{
  "d_model": 256,
  "n_kv_head": 4,
  "rope_fraction": 1.0,
  "attn_scale": 0.125,
  "tie_embeddings": true,
  "extras": ["capped logits"],
  "optimizer": "muon_variant",
  "lr_mult_down": 1.5,
  "lr_head": 0.00952,
  "warmup_steps": 20,
  "decay_fraction": 0.709,
  "decay_shape": "linear",
  "final_lr_fraction": 0.0,
  "train_tokens": 165600000,
  "dataset": "wikipedia_en"
}
MLP neurons of a small language model. Each row is named by its layer, matrix (gate and up: input weights) and neuron, and shows model dimensions 64-191. Each number is 500 + 50 x the weight over its row's rms, rounded and kept within 0 to 999. Numbers have three digits each. A neuron's up and down rows have the sign that makes its largest values positive.
Before each neuron's rows, "fires on" lists the tokens most often at its 100 highest values on Wikipedia text that the model never trained on.

fires on: "\n", "ate"
L2.gate544:572566536552518510404491399586514444471419492557424516511484479550453557503490491461538479534481537568464611444456441491574555474504536510607478540527470523573591555396486513520470445513500506550506586598441450489419494486492477534544449533512472474543477428555471514476485547467513474495512436509441489563492428516479432472423484524527495549544498542511444554480540448463436479554453
L2.up544:509504520532470494486588411505481548552561429502530535401497547475476467463471528537386455542571447452427530591403570504502483550525580511521509477512564513509464533414595549504452535536511483572510545607458449551425542531392489525632449485364573545451492585471481482527383420552502457496529433588489507503494443495554540547499543541451522501471542408478504582493534486531519586424431

fires on: " sl", " Sil", " leg", " Leg", " Liber", " th"
L6.gate462:521541525449525556475501564418476542418500582441538510431525484526477550415465540487510607526464551457496461477475471567574575539520457530370466458462455513382626469457454588553517419478521513548535515478489466433581526481643552549582428572561519550431508493506577501492570373544599496511512549488470513522619542524528512567539406562456494407498542608446572512433456549489535481509500
L6.up462:495543491536565575533456541579535593508494479516438450480490485470489514393490472418507448513468520541498551511496536541525446528464474484447550435510541593529540543416486506520525504555574546592472522467513501527538499541452542536511609429584462580468481553543462503423447424585569479439513619443558466446469553445483576572374440435369448553499589476515519501489489442515507545532422

fires on: " sl", " In", " Sil", " Sl", " Sp", "p"
L6.gate137:563380522496500440461414571482478522567469537444410552423439503500481566515471459430535541498478451453561523459467443586460386619525518586538465445468489512486602563480495560558499463497516503544576557563425530576501571436574569498543555501546508511508448514488471455431552522409530519427430434524529516442583438458436453403503454566559511504501570487548428484465512463575482424536439
L6.up137:538405647547562586470541468394501595552574476408395585438572487477429429394543479472489514434421516448496456484480509514473543513450455602499501538522435436524519416523515594464471475566603521505480487515401428474504432551560476540441440448501504477397394472443471533489427522535572443353537607455540509483461486498524560586488412568437471518425501437412488450463447618471511470592488

fires on: "or", "ir", "ent", "ress"
L2.gate575:486567465522438510508533559435587577498530602496472533535505457566597505495502538495375497514434579486590502486473478582483518562632478489547572549449469437481550527475482577496453452440519464519573498453350425512376458488476573429399491497489576469576550483494538511611488454422477525445503491588504443457477485398493518472528478494554540608543506451579527433560537563567452513552491
L2.up575:535527489526444505384505499558492508537468444520482508520486491571445477398488477414452568534449558578495473487546471406473573528464531380474511459516526503483511542567396425561537532452457421545477493452574454434458524495533547488548476500450573553473480497469557398489519490339483557555585545499502570465503447505506499519616495485570504508529522409469490513553444527564530460487605

fires on: " the", "g", " im", "m"
L6.gate398:428546463478464503559446542445458502512495539510461502426457413562465481518490524476480488545468454455517542559457474477397444566502507610556566514517523574536523522437521458480513397518530426474383538449534494438578474603540581477457503483478465548493511518477517439483568501503511510495507486523410579444510436448513551523559460482529442484552421584510540443539503494413569496490447
L6.up398:479480430436435617509521520538417612531528548480562588520559501550406502501520427618558558567598332425633468558490498546381458534471456561433551403519530517560546517395515503478486502536483430443496555444517487426497470506479575446369508468586444545510478443567510466471528554505525521533414468445453448470486530572589513496488478400422499525510573592498472433495476481431539421485557

fires on: "h", " m", "-", " h"
L2.gate639:545538468468461581467520469494455504403545488495600524522476518453470572489487442548560530449496372478527435597658549503506470452514451568513535507560490473545478512454456518412545482535499515446566412440553529567564538613382495544518595508490515375470520483526458555515575428544448417497462498488515552454548572466478458540555476568550425545501538479579534504587406477553513509477515
L2.up639:439493471398433434444484415526519426480486400542406530451503558459548516590570506535536531539497521437533472480443461507495471487571416477465514415562379468514458479464395453536514393484542585505516557525458535492420553483438484548507510523518482525447417546530511546508484484583456522484424471490537484503517500529534393459565535493512454427516441607469533607550504530536520496462492

fires on: "1"
L6.gate21:592455510560556529502543571590512542486490521478533535518432598538517420347432585519465462445465416536438451545424476484518540427568551505526478374572477506384462480498511558529402470484467557375533522483481456464425438506490558452490491440428523399611420458545462488465467591529432512458601503452507498446465499493532505441607582499460491460455499479589592529525530536570514479458435
L6.up21:534471490460494460451553545502484517469372463459461542511568494487421487520516450576411569453460505505513502399468479516463440449525512413490513547523476502541504621502495562479547415425466400461531501500492418338476345451468492509472562402465465511391558493600496553461466536473450473487482454426485504451439503471552491395488457463497508442493488501468402384567434578439504557567461

fires on: " dis", " sub", " D", "ud", "is", " Pro"
L6.gate424:462549525460520442440560499473427529563501557529485528534407555541466557455456558479425551548522500455619581502487468525520533469445562598547458581482451508454480479454382459533511537506420597479597480526464482462504505518534484529519443558573451520525540428471550482477526513414491454502475524533445442509462545451507547492495477549402506366467443506553461491590495539492532563509454
L6.up424:512533512476510455566573483498534602596423528471522512477518498507496544501493553453543586493435564487548566460451468474561538567477483507527492417544518419435509506434474560466566527444410571510546468554488583494480568556499503547446462494492434522503474560494452590461470540526556508367558462549533544521463564423500448497471505604518496521514468436479484556522478529496488433519517

fires on: "g", " by", "c", "m", "er", "ag"
L6.gate504:456455449525584485479415555480486530544470509462518506445556520481489507463593501441391411416475491491470490494489476595659403462500556487498502526437485538491510596440460465550504461511545451455513526400465521444479564486450513445469427533498474522549463530534414469491513472442481516497525465474461546386426578385580475530492512416475518371583526510502479493499447564451554513550561
L6.up504:457472536491512540514468467455464560573472567536538511459482569523517512581471464563516535455447483539479450491485440458459517483432471489507503398390401492492435426464524543434503422485526527441478586455531525481447534425486612475415512530434535480426471562507545406458482525469611539579597490459434525518449410531468457621472498451510575431482534523510425492502465580414474551554530

fires on: "-"
L2.gate179:549547504570521592453498467532464475501526404474598527540492519476508541570457517564499593487513471463532489551510475533447509544490437458558441582543427512462538524499552515429459478593560551458536498458546465436552532416500460487616498509425424477531550459513458516505524499482497455543504488540510573452507480533493368560446483450519483457487512434544451411506539535515440590473588
L2.up179:502561566478504412546452491584539482460533558530456495524510545437543446482496482472573551570449445495568513606474517399488462504438514532505461487467535520546475477471461486492597506596432521543469445466540467509453495408467464502526443494516523476502437441611406483530392531516451469429485541455486518489478498524547373486524376447445419528434443482416508472536485477454498415433483